Weights of a small transformer language model: MLP 1536 GELU.
MLP neurons of a small language model. Each row is named by its layer, matrix (up: input weights) and neuron, and shows model dimensions 128-255. Each number is 128 + 32 x the weight over its row's rms, rounded and kept within 0 to 255. Numbers have three digits each.
A block is one neuron, or neurons of one layer that tend to fire together. After each block is what it responds to, as a language model described it from the Wikipedia text at the highest values.

L2.up49:144114102127149099077123166176188175135118112125134155102100073126160154106145167148195124069075150129161104184090102140116141160146149160122108149157163176104146137143169163064088104142093155179090130104074138137116047146139122091194126159087138144096135108127146067178169170106077124156140175048119178119090157193081141121122102151118083104105119130114117156158163171135160142162123
L2.up300:087149126127104086146153184108111132154105155190064068103104178099167091151150167122087158139098100181129138138133128096168137088140090132163087087090084158116123125121114139089111102098122137127077156091174191085141174146128148095130120095112097087121139083087208163114087078110114116188087188127128132095131075121097172118098146127131134131184157132108102135115125137145140139119088
L2.up328:133045089113146074110086123140093135124111155165148141152104108090182163170173147107092182147149086108130098205173163111167096103142156098100143155126176111110139093135129148086161126155083113135127122083146121171093081113120120108113070096080164183155100179133178127121098133151178154157116144140142093140069158161094143139114077129182073121128080127097077190105108183139151086146151
L2.up410:130125178139160111103098113069130124075085160126117136112197091109118125126130141080081187137109132147098113125178096178118066160078073158173182128105163180142158118114150144143145126147132117124150096108150205068100103118115150124163102199153097143124167164173110156086123153083103201120152144103071090111114092147119191110131153140184089092185132119160156142131136154132097124108159
L2.up450:090136124154104107222139176110109133134097147146133092128168140129147078175073113108167129148156131150050106149091155083098126097165120123156144148083071107165121121111135103093103076087141174133125097110155124139104111177136102083105094092077097076120122174113134151125118183096111204159092094142071172085152183157139156125141105097103105163112165159164120094074174054167115108129107
L2.up457:111191137127111122131121138110094103097133170168167142179161111149067065163067147068105150133170071155062139158156117078117083177070151098104152178080099138106157143131107113144172087149163118182133090135049132113084156166127087109164128117053160181097091091111096128078124126084110102141126134137153128168099136167113159159149133163170167165079138087153068097143186112076151163137111
L2.up558:078159169108028129099130158107153107156122157156162074116095132153174190133147096104142122156159168141072149098150184111157148076169107129140131111101116145128158166164162053114123154159115112180085188130149114150166144168192082168100074185110069142147151153136125170170182154101104106099150108143110117140082140141107123113162142105153114104091126117159096096129110172117122129157093
L2.up584:106175133080087083125118067069132063135083164102093104144119132160058077103153200118090172113100098099115079130075122101142185136199173100106156105082109103208157114136126101079077118144164140114089120114156159128084115111124155146112077135106076183148143096143126107103171160127096135156114152157169135144177152147130140124125113052095150176111123179184104089173127105180090117156089
The word north in geographic descriptions (north-west London, from north to south); more weakly, mid-word pieces like Ch-ina, v-eter-an, y-oung.

L6.up37:149136184089099163143165105176084126131103091136128094158135164132137085143155069155134070095098132132128107130170150105110166135125126140120099058094143197111120095120152130143054099100131130085129129142121105161104138166114069172109176111132102123112106125082139122087091211172124118114084122137150137176095143097106154131113152122132107125123113138196096134132146149095141142103092
L6.up89:112186164121099154200149131143156125144165130175151091141125086151103122097102117107155136103148134100104150104192147118143145170130137189139099140090196090125169111196057101132084109163140139112102148151131132103151068210146127043187119123062110136121158133122059203124058170141089100077131134101116090170126119102063124106110119146139105060108095150120185103089101155137194124138089
L6.up813:108155099189084144144148114150161183157108142159185103132056097168180128131135117117130109102135128116163053147136161087197143158155132173169099095102160132112124105152115112137122153158134157109081177082146134160147123157131115124194160123110096161131065100120072134064129178198057101115091118084109129112107121130096127134150105077076128142088067136129136115078076122142125124048120
L6.up1074:116185175181124109105142119105100181111096124141163147117108047135145096126148157083157087228163143077186109182093197166134175117107143135147087142127126164128137095085120162171124132161155069054101174115124133167128107177118109147177145183139153160092133117099203193132130125140121105133097123124127152094159164131142127167117159111103101177073125153177103132152123118117142086117101
Middle pieces of words split into several tokens, strongest on "let" in Athletics/Athletic, also Loc-al, Not-re, Bure-au, general-ly.

L5.up1411:115079159127130099155127160122062138127157131134143147128093179154162131109157155161154080143177138122199142138188163131086101145148139119063086082115152176127163090127114164106127048134166070109103116110128149111113138173098071138134164114093097115045179087169126149110116071091047188094169181177124116116224115093122155125096152065129154117172068071111132124116080141112073093120146
L5.up1500:130146097092137106189131121188104164149120076081095134124126149128111154138186127130086105105164135183131104107161143131085107117193140095110080034102186149140172121165157171175127090115155065097152093134194104113099094107101083141140126123114146086166109135207153090075176071087136128141187106144133098084117133119165140101103175132120124159168131112165131085082189150100069107142160
Apostrophes right after a number or proper name, chiefly goal minutes in football scorelines (67', 102') and possessives (Mazzy Star's, India's), plus suffix-taking verb pieces (return|ed, play|s).

L2.up46:156139144127087077130174112161139144175128154151148147150095160110134138127137180182081064085139106177084104125130057159137087102117114119106059133107181149125127179133135114215153138163118160125144085120106119112136088103141134131100085136118109095151137100128074117119158110120101112124155103099104150076095162114147133169056155153148090162093139116184117128158145142177150065110129
L2.up204:118150104070082132132122122189178178087129086100194147096193191130142145099174125129152101090173127151101150165130127191123091147121117184143146108107113127149152120119118127099092140150117132142167168153139124102142113135061096096112119129060126118123130137099113155140142128121159192180128109145072096121148096191091129080100147119168171137081051104163128176168099101174105092130150
L2.up326:122124100154064151135162142139147156111119160142170139103174159136125135090130108152119114130133139127167131160107085159142034168097058189136073102097093178165131149125136132163105163099103099087155155136122154093103049141074106106165102088122137142135121137154125117111069126092158218158131144198093080124102125148105111102172111140165130126078090118156102180152069190154120115100125
L2.up772:124093111097115089145178114123139148175157121066122050077156113164070193105108132159140138091134143181143067148112142108141133108105116171084083136175129140093097172161140163122104161114082104141160102058135137090180062108159140109100127181116094137149150098147111102150131149130144096202148135152061135149136132116130126083155114135092143105071111099188073095150064088098118117097157
L2.up796:057170100087085142120091110125096118129110134199139140114139203102101072123101189131137147107094099204128182120065154188145145178135109173109087126127090139161109080119107150141154201165178103114097148077116109131179123161115144128182136165096131171128145159149159149174124129103125165186138119131051062150129121132119097141152123077135139102076075112071052089091216121139131084162135
L2.up949:101113114167067152100126162152141206094179115156148170136213113126140154139160115161119097131111122175133107135106139192068106089134083152139063075090088115132147130092166131154106125089118172175140139163133106117152120132095139112134154174139106110216173150135162191137135113076174138073176142158081159085131098110113091044086125126141140088128112190201112123133124120141087081153105
L2.up1045:092079175144113125166115156219120127161078135132148107116186082104174107139140132119164073116123147140105132143132127087131132096121142158081076152081124169082189053111137143181171183153140115103166178106155119157125102117140140136112131129101181133156150168097127135112065152173152137186187095111102121159151132098081137118113123170126132111168135111170154106131127192118052185137134
L2.up1065:123147132141179121166119117161097165182095101154147128114105198108117095114131161140119112176131175154086127111074088140137084118113066165105060098146068131116122127158146150181077172064099115177123127085125119095073101123195158149112161117129120182180153144144175111174167136088130155116093162192027112143117144196091105085168101133113096138076145105148058099170115100138176130165107
Final or later capital letters inside all-caps acronyms and codes, such as country codes (POL, AUT, TGA), leagues (NHL, UEFA) and organisations (OKW, JRZ).

L2.up40:167096139114110156137131176140094090111170099137123143163152128183136147184090130093125163159181156152109096148155116093114163056093122056176094160159086134186106093123150180096153101149132055098086153102091118063164096155118049125195081111123097133153088103150182130098103137145103088135158130130150121190180126097134112099130157112099139174154194143139153102150084180146175178130155
L2.up147:085129137073136123145161112088140152117086109166106092095132130181088116121187068135165197136089157108071087160149181149131110098138141100084156167194122184107138093064195149179175117183180094183132161138109155069115135111191132147167088128191099098128104164206167105101082108123129122181160109116118149167128138116144094105123106105085151113158153109153131101123168155124118162205126
L2.up180:187114136130112104126132136128105094099099099185118145135151139076133169136104121136162174077099131131149147104133162106181119133126166117116160124131124099138167187101128175118130131101118089122072166121123113131117103183108119138120077097110113104112153113114126152025115167130154122105184143147171140123131117095146171103143132170200106180107159067154129139115130159158127149098123
L2.up372:099075105158127130094107118090149144123119126088119108132145206126155131115124117124142179152140125141116123115099139077126161068150071141100130098100147067158153151104144153157147143086142122119137140086148169121136136137098163154130115157104127185097152068196210074130174114140086121146130139150128114096125140124123107133144139116166128088188103155101089186098170151146154064132176
L2.up396:084185155106161104153121085124117168101076150148143120090164133207083155090065090093070107115079131102135182065175120106116159093147126100110138109147147138136165171089171169228146144118106174195148097131145075101124116160148149164167153105084139115159139189113183132119182138062146165130153170136096168112173106106062135111159120098143091085095109089163098143146131115104166121102142
L2.up943:153069128100114126076136139135162150192081146145104040154176136112124133143165099156177123084166107125167164182134159110181135152163077064169132115086108122156123139129087123128098105189139127143145109158074139165170155154071106120081049073127136161137089166143118156168114113110125104161183109085153114139163136130144057105121136155126171108080130112140117178167107113154140072110175
L2.up1460:122139097135152113113109100182153077172103118115122104134127152141099171142139111097140127140126216127110120090105094125163087114079113170144147109156103133128124084177139107133124165115124094154153108127171109055079080140121142173133144123158134148093103086136144102147179151152134142106130137066111149067148152161101131075153056123197103132180180146111160092178136132148148169155198
L2.up1515:168150109117128142131091114090087086095103135132121122123102139097085144105132171114143149107114133106125164088125229150130118163133114100155156129166116150141192110109114107167117139091106079091147082137124116119130085148087088105119148139142040181085115134153199162147101113117126110127158110091083117174116140094124133140156185125112092157127114185130099153082109131102196130088086
Mainly "career" in biographies (his career, early career, Naval career), plus "perform" before -ed/-ing, and fragments like "ark" or "002" in years.

L6.up157:156110070162124126148086161165152143164108161092128198077095039109162176126172171131114090134147131117143110111110161139107111140100078186153106142109152152107134039189131194112163094128134178148120109094098175123169088174070110138179089138082134161085158144122108126171102094135138097157166178132073148126121121130074136131163189146151140168109105123121099139149170113145059118117094
L6.up365:087115118161095100100103105136134193147159176150158173130198124110193109105098161129185089082087138137126102180099125138083128176111120161151111158095152133078150088185070164100203141123083149127090174120163115103148125129101132135101083113144145130138199133130092145134112075108143155149156141099098107032108131107091119140129131149125137072137120185108182153118103113148111133058100
L6.up875:137114077140104096118081142177108159178131156190146077065139097126076083100122063100135176130169172077144087169096166077103114074124124138118159124125127184096111111157082138140126077114071157188153166082109162136163117100139142140073128099157176100163189129140120100120124177094149164078139141133135077105238134113122142144114144074115119146121137149087182134085106129142130133178132
L6.up1442:085126161172130142127095150171104154047115140135146215094130087155121094181093153093110117137144156107155144185155137128115119142124115131126094155135135108109147051123156139122138114147109138162119132138141105105187097199115116130179086169151170177128093122118146134092139050131096116162145124099107105080121107112125132133116181194098142123113149124123141090070112123191050119079085
Short interior fragments of a word split into several tokens, coming after its opening piece, such as Rep-ubl-ican, C-ult-ural, immig-r-ated, rab-b-is.

L6.up96:139131132149125142060051123084125118093108125154152143101140118140110096114194135088093122188110148123086067151118158087123121143160092125085136178122145145139119113103129163162166175169103087062163186086110175107103162163122158175162158168150117089141124143179131110145120106094164126157186098116177110139096130146107104164129124093120105128197170142176174172116181146109129107177084
L6.up991:117140172179083180111066139151131081145101096119157141100154113109178149125146159093079147151153114138153105161148124130150058137133109126156102156133066146163151140168202150170156131131120092099200154108098098045113103157097084135176170170092097104159127102147132173131086172131149117090140119103137133071167164151119131104144104176190179086176103093121126162084120141151112090084145
L6.up1393:133071142151124157081143096146143175131170120138147187090132105160109078178139148080079153195101122097162130152121080139096106156127106083117147156128165181135114107143164160084145161133090112165079164116145186129134087124124108140135132215126091160092151056122117140137116122103119141081138095134143087092114130122151095159121112138142134121118117148123130172071146120143079099132156
L6.up1400:117108145135097171161070136117125158143138148162179135122133067211161181104118120113045138109095138134107087123131170122139148198143121177142096138118117172127105126176157176160177116160117137145090156078054197077193121193135132100172191161087141103101113116118182110120110125082078138120078137124101107107124132150094144160121104041099100133145128103129153180110134118149107053119107
Final piece of an adjective, participle or ordinal just before the noun it modifies, e.g. previous, sophisticated, first, active.

L6.up398:126089137116109146096138100119155200133158129168132117081120117117155122098128182179184138155141087083120096101120170117137108144085072130114153158100173105132086171161119151174188140123126154100197138150115208117110092155103174106160086132104149104086133123145125125117182158129143140121141194134101097103113131154098130128130195106115113116086155123160142098106174140099171150128070
L6.up718:055150100100000153054138147111139147169138118114167109147106142112114107114124089098153132094111144140082140167150169178159114100084132187102193146105125083149129140159154117129127097073130130173109168070125115175110121115084111088190141101097168091108131104166074099114086118099154140076177124146113104113161153204157096160093151137124134133114129159165160123115124178129105171097098
L6.up1448:065117107104042096089137114109129177163151115143159122109158145101114142090142148144127152123127097097115118098146173159171069136119106139088135126125177149148121127148148113204165072139126192102193190115144154118105122152141110097192100145113114164103134131175122139079131193108166143139118151150083059067130100164126168130125199138159084146112107087167109108094112133135196093131131
L6.up1453:108122119106075131100176164156161147087144123175160136091119134064074145140104125153158080154150138133104116211158077131095109152035143140130118159141145125160066078167132168170158189128101121174190191102077167097151051121068066061171152130092133119134124122129098105080107167100113160091155163139131167052156134111094147104104185144188087136147159091142170142076062151110145161131100
Second and later capital letters (or periods) inside acronyms and initials, such as the A in WA or CAC, I in FINA, and U.S.

L2.up7:091100079149198093116103088102169125076191146146120128100129087083195139096111109110178117158152127082083126075163115133122102157169139135106082176084145167131136088099157164140148181134201158108084108082093117099126131161169121094149084136068124193137119080135090151131094114087119166109138098183141110073102175142097111163168152108174167111158099110155126097083067131133131138093200
L2.up214:128159086163119121172160075116173116133100159113165169119139189149085137118117133143137093160172158125083147072112103157132122058091143128129132110153082136164067154125124182141157165074104085174074113108109087111129140073145126154181132150117137103126140100134048210109128199161121141138130162179145163116112170187143081112167198137194125122157117140094104141104173138170099137126162
L2.up741:106133137108111175056132107140114147097040090123162166074181119092090099098145146119134154121133130147137174139118079113165112141154123132115118121123078134150143117135088150148161138151129173110124197065152086078152136113129123123119137135111137099142171191123118145130186150058166156201116155117112119181099136125102088135160120095127189083132094096094082150115141127088121119118137
L2.up790:113096094149154079179107165120166130116103155061132169102108108127138165168146131081139119186127119075177190161174066119132087130117145149100129114167143104121133051140057158081134099134178103109082120075130130144089136145184104154153150128162151141130146203086178101095106134130153168140162184093137091098112194157147072163137110145152071124199099147172126185149124170108116119136169
L2.up868:107140141109126136198081181124091145120155124190172091147130149126128138084115116146147112090166132155100128124142100102149160119182119184083119159085128096132161181152149104121125128138089163116158105074117109151114096165145136107105114131065147156117159152134130115132099119119101105172143117104056142165128135162137110128182094111106141088125074122182092170069159116150129091132136
L2.up972:125162129091149089169144134183102152125111153116134193120140169171083124126115135130133137132095137137090156154117106121174088133196090105088075070097096105166116133069090123133143156131118139119120106082107117101116135162122084099131087176143155098122176144144119198117110081105129159124173134132102106126195191106154102104178139131104131171144139085175143113082146126102132048069146
L2.up1101:117093096136135167068181103171106175166074095108158166134144138165187156105091132125127117150147156085177189156072108122158117175124142094078092165122154099132153180099135111166089139121113164138184130102112102079121125174121073095089105085131108075129192173138151113133160085090122102167127112135158115149144127157149082141093153112118191158099124133193111092156113094087125124138204
L2.up1399:088111169189102108102103139150169130153174164127106131102149161136143154112164156124074103162105140133118133092134087075137166101118155116157162160113083106142111119110083084074176163139072128145152089119124132102156147110097164149145138159114118183209140166171078135092167118123109138146128125087091113093088089175128121119154108116113085100160092075121165192101162108137175130147191
Mostly football or basketball in sport contexts (Japanese football(er), Basketball Association), plus word-completing pieces like urg, erson, ubl in lists and tables.

L5.up661:061113096126055150115121134193118161153153139103098077107151156080107167102109186108166138124137087126153114174123125102129147146125096174153186122100130172132118086164094119143116147093142148126142139150076157147110115160110132097181094137125140143076113105116082096078115244062131133126135183121093099112142113143123183127174109086177081150099140148147167119111120143137105155116105
L5.up737:104099110106129128080084140158139188162105139092149115167097144084103184125109158153152119162149140107089089230178122135129040136120143134144133107114138149156156142140137107099094124127173135119099129121134237134132077145130142126182124114109161166087184081099108201122125184088152151127131113108126119057116149112123130129132165114119145128120047097129194121088120131123173167122102
Second or middle capital letter of an all-caps abbreviation after its first letter, e.g. UTEP, ITA, JPN, NHL; weaker on tokens after a single initial.

L5.up152:138182088148055169085094111048132130150156171184186110104069105169125121122167093098145138166120113107151171135138059156167104115186102127104089118129120128164117111189117115130082146150089108099129080126095162106135165179045129079154101131135117130108133131114164170118122188186116175113161149123070108110144087146100099149143109134135163175111146186141130209122094107157162148170063
L5.up276:162133190135112134091106136086069096075154120113121206133152065179169094106198148123180150183131102038156123147135068190113119178185114179163116103171194080147088109126150123164104113147176137138142104126100101060115125174089099134150140077200133071108137098090118094115109178159175139121157102088123134147146103116090127142145086147089070123149119118168121147153109073160142109080137
Opening letter pieces of words split into sub-tokens, mostly c/C after quotes, hyphens, parentheses, un- or table pipes (casual, unconstitutional, Hard).

L6.up144:130135176115113097086079105143111158038093109175156091103143150166117145156148159134179123091157168135107103138099142171062137171187117087114138112121191139146139163072063132138104163082090163163159045136127142129143141138151107158134087110151120128108135126178112050098108126088158098124108108085164133099095147120120147140210160077127127121178074151099144128121160134131141155157199
L6.up1099:143075130084177146064114140161126170126094049110135167119155177110151123146146101137132104131146125129142106116092119117109124177125101096121137142115099099140137147160130120146145130098094129054154124130133138142110137111158136137169038138095081074146143137202134137116119144139149127092164123123155088130130090194096117110150147083162158112136124114128216192116111197133133161125206
L6.up1314:085116137118148112114101118128142187123121132081104137148187109242132163134083193114195096143119121106117179139082091116152099149151115111119124151168143085182134108109120179121135109135152133096111077088101125127074061131130096074040180117139139160112153097114185123131143133187156162140116111139093101118182151100122141151180131143081141116211097138166146132048126172110090104174144
L6.up1316:109161063163167129104108099162106138106150198191101184102141152111059168153156170098153096109214179158140102180143162089084133153129101110099127137108170125167072118103092204120151142109136049181157106101141180118087119120124111099183154130172078160171120151105145102072132147112116149123132134096135083103105134128082109123181094170171129136127185163095167166059178149161173093096135
Final pieces that complete a word split into several tokens, often spatial or route words: water-way, north-ward, fl-ow, bel-ong, deb-ut.

L5.up1019:114092139127136181146157037126142063140129087144148163073129079171121110134124132129136192138130149116206136172171108094127134172106129131136086121107191121135114096109177121180155138141182143114168145078181137147155115134105140149084152172138167031098091131087131117115119155178087104085115104092146135106162150147139168093129127107136124138096145102213111096111108175123102195092113
L5.up1105:170070157124133171146164173097138134149091170138150120143155085136149113101160103153173115114170129129093149118173089131123137134112094146133103140157157123071100114209148157105147143150183148102127139103120100132135078140083104082099114118077085123103134061139126105103152166150151157115120161129076136119064157174104204118140124076150111080147138127125091100085172145168080142089155
Second word piece or word of wiki section headings, e.g. Early in Early life, and in Cast and characters, plus scattered mid-word pieces and digits (Th-ree, 6-4).

L6.up338:082160112099133135147185092121144111074089102116160183086120084132139082168118113101126158179168148072116121088189166170158106147165089151130086137060169091145125117159144090121103125150171087102153142099087097093120143205112116118099165134136113077135168140131124102165129166162091106122164096082140092075066102168154152106134096136120204088148142139138091141109119133185170161139098
L6.up730:105157118121139122113171080082122133149058123149169163121188087108149151100182116131118149159121153075042149109096126171154089118146094119114154116133134139163103125157116178100178119155122102054196112126078183160168175185093055133154168119140141073196143121181151191160103097153151155082121144200163110080133124121121093075148092100182141079110113098135118101123125142175128105110145
L6.up1091:120103193158136150119139156082115140116073157152082181108144083113138097208103161131152145129150138099074120126128100101104126167108070123068127113108133115196120079118164166160105073130149130031163150111061141124119160177151095148141135144063128187157147161131129186124088147072116104167174130172164112141136063075143060073193122131144136117162134119120152094131130153143152126139136
L6.up1232:081109120106110161158120176097129189162096101194089166127137104135067107100167112083137136148153127096093139104135134203169088122154118105105110095127148111150168144126111123139165061130172121113154190095087131095183138141138101141166162166109085113135147110174149132123109091132101144102156126161142130091121053113158149099174185129151162122122155132071119104099109117163134097075053
Opening or middle pieces of a word split into subword tokens, often right after is/was/were, such as s(olved), ex(cluded), res-c-(ue).

L2.up106:076143130139168118063108093069091159110139123110091088151097150145150168141169145070094117151174098133115122134178161090171156136048143096144215058138177104120112161150121117145135115093168145094148083153158160165118159117154088084197159153100171148177123103137152113048133096135085150021140086125105165145106110116151171128101167121152119158141129122178127157121059126105141171167049
L2.up663:139156132156134141096065117086067120148104144119112144150098122133096170194168109100151118139128108095129097082135146109170111169125115120148171094091127111176160103138163129168167049198154095096186086107106170147165132138139114100180089146084110109114127151169136144119081095150089157034147185121129143137124135153158089129132122098152132065174141067110131150115082075097125149110110
L2.up692:116148103155115178086134086028133171147144170084166124107163051152100077195125098108108130139151104112160169134186100157148121186098089150146163055091165171140126125132140184151163111170162068177120179144132145095142112222074093072193113165169136103109124083169116115099136115096169123060167145121138106094121137094154149158136103119153121115137143100151117104105103097113123149140131
L2.up729:120122094122124157074084156053094091100146167109112118147127149124114088157122096116117112119075131118146082088170145088131130121093128129160203078107148133133173075097149168125157078135140165092165133125118129117161104195159143108146136138102058106173166157171108136123124156126115120069108143104125111128131124121148160154160120154118197107116137087131129132131116102142157199096077
L2.up777:120188142160144100119112100064078157155135113092180124114160151143134103185177160126144178153103128097114090143202150092140076121108118124154184081089166131180147118224122184164115075103102144072118148169054150142143170154144082152157165137148102126145146184146139129129092171160107151075104152144131126132118098133172138136105111132166112113081093076156156132141115037152131179169114
L2.up880:141162156159104140059136094075063135135165182161096171145162031124138130166139177047106089175172077066156147156184110092114111129091087149140191076103127130170153139158106172155149076107166134146163163113113127140119139153087074097166114123113103103178145150132132104106103114144063133059162184105156098136071125097129156144107153142131163091176140141161175127141106100170139183165072
L2.up924:088126125131081203052067090071100095108127170142128154114132110173077082125119174106116148198159106125126102116157141125154113131077109088157205141144189194135134096145122187148158137126136149099173133158135180100169125189114059112155133136179104059129162185154157105072141127123141141041118128115164067132136171150179182152134181136144152095104145109078154127105100103110126165123078
L2.up1290:120123143119138115151125092116115110066117129141136154150134068114138022111110132092098143164098134120225132164164095177122140140140122110147150126099120118152121146126143152112141043122152095104101129117119110168139155108081115128076117080150119070169163138112118178106122068151107095092109140070189118113124079129158109101093138108158171119167083137083115139142158109132116164129152
A lone first letter, usually a capital, split off from its word at the start of a line, heading, quote or parenthesis, e.g. C-ambridge, R-eview, L-uffa.

L6.up636:076137126163157104076077066118133140113103130147158116068175133087136153191145148127151120227143155120161117166091178143126122118092114167165119131087129130154199075130167099142124165154118166128191122119124090122151108138195130133161143151167123067110173136151171120129070146147163116122206111135124148133141115119100163152167107111140147133205114191074140142181149087141170221147140
L6.up818:101106176111141093177082150120091151069146086090166187119118119146164111116128199147100169091155179143123186155141127141142137165119133107204102148117169165133154146168117179076126095119072100125138161121161096156124123134186135141138109109129137073036112139145148111113183109153173135123111154100166071117122141110089132155222123112157105165125143125093137222100100140141115108113118
L6.up1259:113094128136144109118103138111130132106125091128185075136198156132167121124134138142147121150172170097128114133143167144135135095141146141128114135099155100102162097128120150054179131143097118126058103155133179165158148104115149174117147134094082141152153111120100090128124060116181183112195158134147099176094135111114080082158122136142133144174142117131123133154161172129189091106143
L6.up1281:103114107131153085151087156115126155125060076123086139105154176174161136141097149093140097140147182138173104144156156077154115171108128082079162091068143133197157089147128113077100089081114142161126117151144114081121142177169166141096109085113168123083179129120177180183130108121138128121155107112110104160177137126083142106172172076128153109150130147121089130140132130075171127139120
Word-piece tokens that finish a verb or word stem inside a split word, often before -ed or -ing, as in del|ay|ed, contro|ll|ed, all|ow|ed, prot|est.

L2.up82:091118155149169124099098197150096102141151145138074153157088172079090171108159152071103171120140164109152134155085116143073117093138143090126162156073101110085141153160150185115117082142163182140099092080142160138108133138172150140144110164149106122120163112117109140076092122133111172140167123108045057157133064116097157118121133110152058157124109131107099122124109099117124119155134
L2.up237:130133150103116146121130149135089157150119102141075110081151108168145145147077155120184192113176127105148134171102146142082109104151170115128148112176105112107135143095149097190176177145160157130128103106123175157097115144099107092112146087152128085177136148104138099179074171103168127094099156155110136107181138109120139149144063072028107132162122145161173100129111158141101126113156
L2.up285:157086127178141119116091099170149112171126174152154122151126114094089145126154113116189145177142106133117159112120156200102150124124156149160068155104112128152131123161092055151168120113182106207090172116166176162133151153128176149139106094127135113149167107098102108132164141137088134076138131055122137077057118109122182131151148163153091089140190156145176103136143103130144085113129
L2.up413:087150084137168107120077136171142082186085115159180118122212097086115130093156168127149087078098124126136155178113137147137150121111101082147134133056088094126161198151092137177132142140102107180163098114158163156168143176186079123168096194131121057087166136111145068138114142117109132135090094070118130190157134151149113183116100128140165082152139107124083094096154120117137118104123
L2.up686:161155135151148116183072114156107141119158145165104162104113102139155121131127151074137130078163047122140074210148168105111142112066158191094120138124130189124183113099111193126141146147128150114126086123157112149117095152194132137050070091120150172177091117106094116119161083095142111146118121177098156125075147136096089122135070086149118139041076095112059149152167142118077141167175
L2.up1030:102107096150116143155153142148144079150157123111130135151117126119159112166124082157128100215100151091149146128137141134107161174169117074117160130137149128119091178102083098159124120069114078174152068135088151124154092121160166108110137152127104119121092060080201161109136154167133180105164057104114077157116157096109088182113112099092148096086077110104110083114135193134142145132081
L2.up1288:164140090129153149073134121153095116100119114123111112157109078134138106105121118104124145121112131148154160162140215136105148116137093119181122143149078145100111101115125085079182136129111174119150114095081127128153149122152091115129101083115104171130090222110111196107129123164107145129146122142133087100153154138160154142157064106155165103104088138116080176179128080140080112179208
L2.up1344:129162112172132081149095150107150110166108103133139066126130158154159181165137139113175184180153146112037179075092134198078130101078079116094104135094118195100155094142137109082035114169142127161112179130140104134111118113170149131134093183169116104129132089181177154176105181164095118083177084144136079143124108093140162113168157147106075083207142124152163133150143104144095137178127
Fires on word-internal fragments, most strongly "let" in Athletic, completely, Chevrolet and islet, also wards, ade, amed, plus number words three and two.

L2.up58:148107169141133120075054104079092149097171089113092130148146081135055101173131071124107117183133094174121139120147172115206122162118134120114159090096183163135115147139110148172158125184150146049172142159096194148117111125137161083170115148156148124127166121156112152087093147104083131089149169167112147190107143171143127109101162170111119126159111133183179136122130112128145135204105
L2.up335:151100086139101193149103165140098180119095140139153153079173136148065134182141104036088158165159116142115103129136128197131090160148086109170104120150167157143107078102177165171136102142131120144114113102146106120118057148112066096106058190112111104148172148130199172101092168109102152090171181160110081083090146163082120127129161095126155156120082069206128140097130113172111192179074
L2.up431:141165132134082181112113165146107111097098054125137158125131095097173159089153174128174190103078118131101108199174172156128147194123180107112129122127150197130147146120125145093085131132118095137144187110133125140088156156092079091125128158163146128117092123164160119132111144154090093123125100162097114068141172160114171133156113163174145136104078086104142130118167162134149087145111
L2.up494:135072173171138151116095202083086173098098126113114089106141114130177161158119124127159169074078151203130165131109116162123160151154122151110127138097147181098151146112152176182159090120125144131101065139122158140102101134143175124107114110087112141120179085151083116148157095073148113157146151173109106145176088089054132146177142174111136120161140112164143190144049078120207160134124
L2.up959:105123171068098089068102100130112133148144149113110129159150130134141086092090162161108127125155101177095130159120152152174114074149100086157154120173130165161131090104086110083181121101146111099145183157117126114103150193080165087151120063135135140180104070117153126125141138141132133133138186098120100110222168146074105105115144086122164146144139143083114224118145121148130184159166
L2.up1051:127074181161093133139118116069151140112115094111144138122135108143188121140079119160068081113105117126090112162097124143116132127140109085082175120139179159172154132199119101087176111099070067074138152170091156170112154123162127102100103122110077102174096076143133146144184114145081143108143101153164149168129207094094147142181134116118154116179091068115158122086090087116085141141136
L2.up1378:116105141196127133163089145092081136146065084224166140119084126133146124152145143151092160182130163062079124116095167104147145081123107155109098109156133138109147093107126118089093139102107196163188150158121157128167098170128109125089145114122137125112156109101226153130055190132130135120136080162107184137100137124082164172061169101075105162117134168087164162153122118169095171167085
L2.up1450:167107107207078077178098108105160128105166073095149156134093166103134141161100144076100140112134110100126150157114109171110120132150175070135166113175138102140107183101164074160134077143074133062073177112100092164106143121160117162117113106109182123138122139187164208155115076165111133173092121163143172052091166100156131098098186145126082160090174091090078132082137132172131151120150
Word-internal fragments such as ok in cytokine, Tokyo and spoken, or ational and ion suffixes; weaker on government, German, semicolons and paragraph-initial T.

L5.up90:084122112174109130104073148155104095109163080073170105144134130086135144089046165168184155127130119143152110188176141151112139139111078114096195137089124135112153117088165143190127091083123055145110164153103195126153105100146124125116087159152112135128124159122118103093119151155120139137158085122155138099145170151135138146098099094196150178166093098131110165152116201088117134125110
L5.up472:108073127102100154093121151168122084145123145137139064118136131160095123156111137116108097097160089125062073126157138125141132176133129142123165150140150120154143084122133133120168087063138113129113125116113102191108133089163112132147123144120136096138138163146112120109102213095093151143106164216134086118149090124128124171139171138141112122219089061090188053049088112127107124142166
Tokens completing country, nationality and place names, often a second word piece, such as Ch|ina, Ch|inese, Gu|inea, British, Japan.

L5.up636:174170093155125124129078118110131164145098070148172115135157146115143150113111156157099091139182097168143109122138108085082048104082128149142144081150138147105188083111124181123183070161139156147116129174161123113130016091122148149124046150152125125131134121141165171102181124086168140168145110098127145120096120144125125084153158072152120101160104042135091140123145118068158201185110
L5.up786:117154147222174074107090116114132144150096152070091111135117134134140158146097126075148189124122077119167149142203138097091145104070134166058142105088133184100115107055107126136163119118194095128115134137168136132130112110143075069139070158126162170086157168143103142099162118096171133145091102145118156088093154093135120091104117115117119178122149065121153102061127128141113158139131
Final sub-word pieces that complete a split proper name, mostly surnames and first names, such as John-son, Carl-os, Pet-erson, Paderews-ki, and sometimes place names (Hillsbor-o).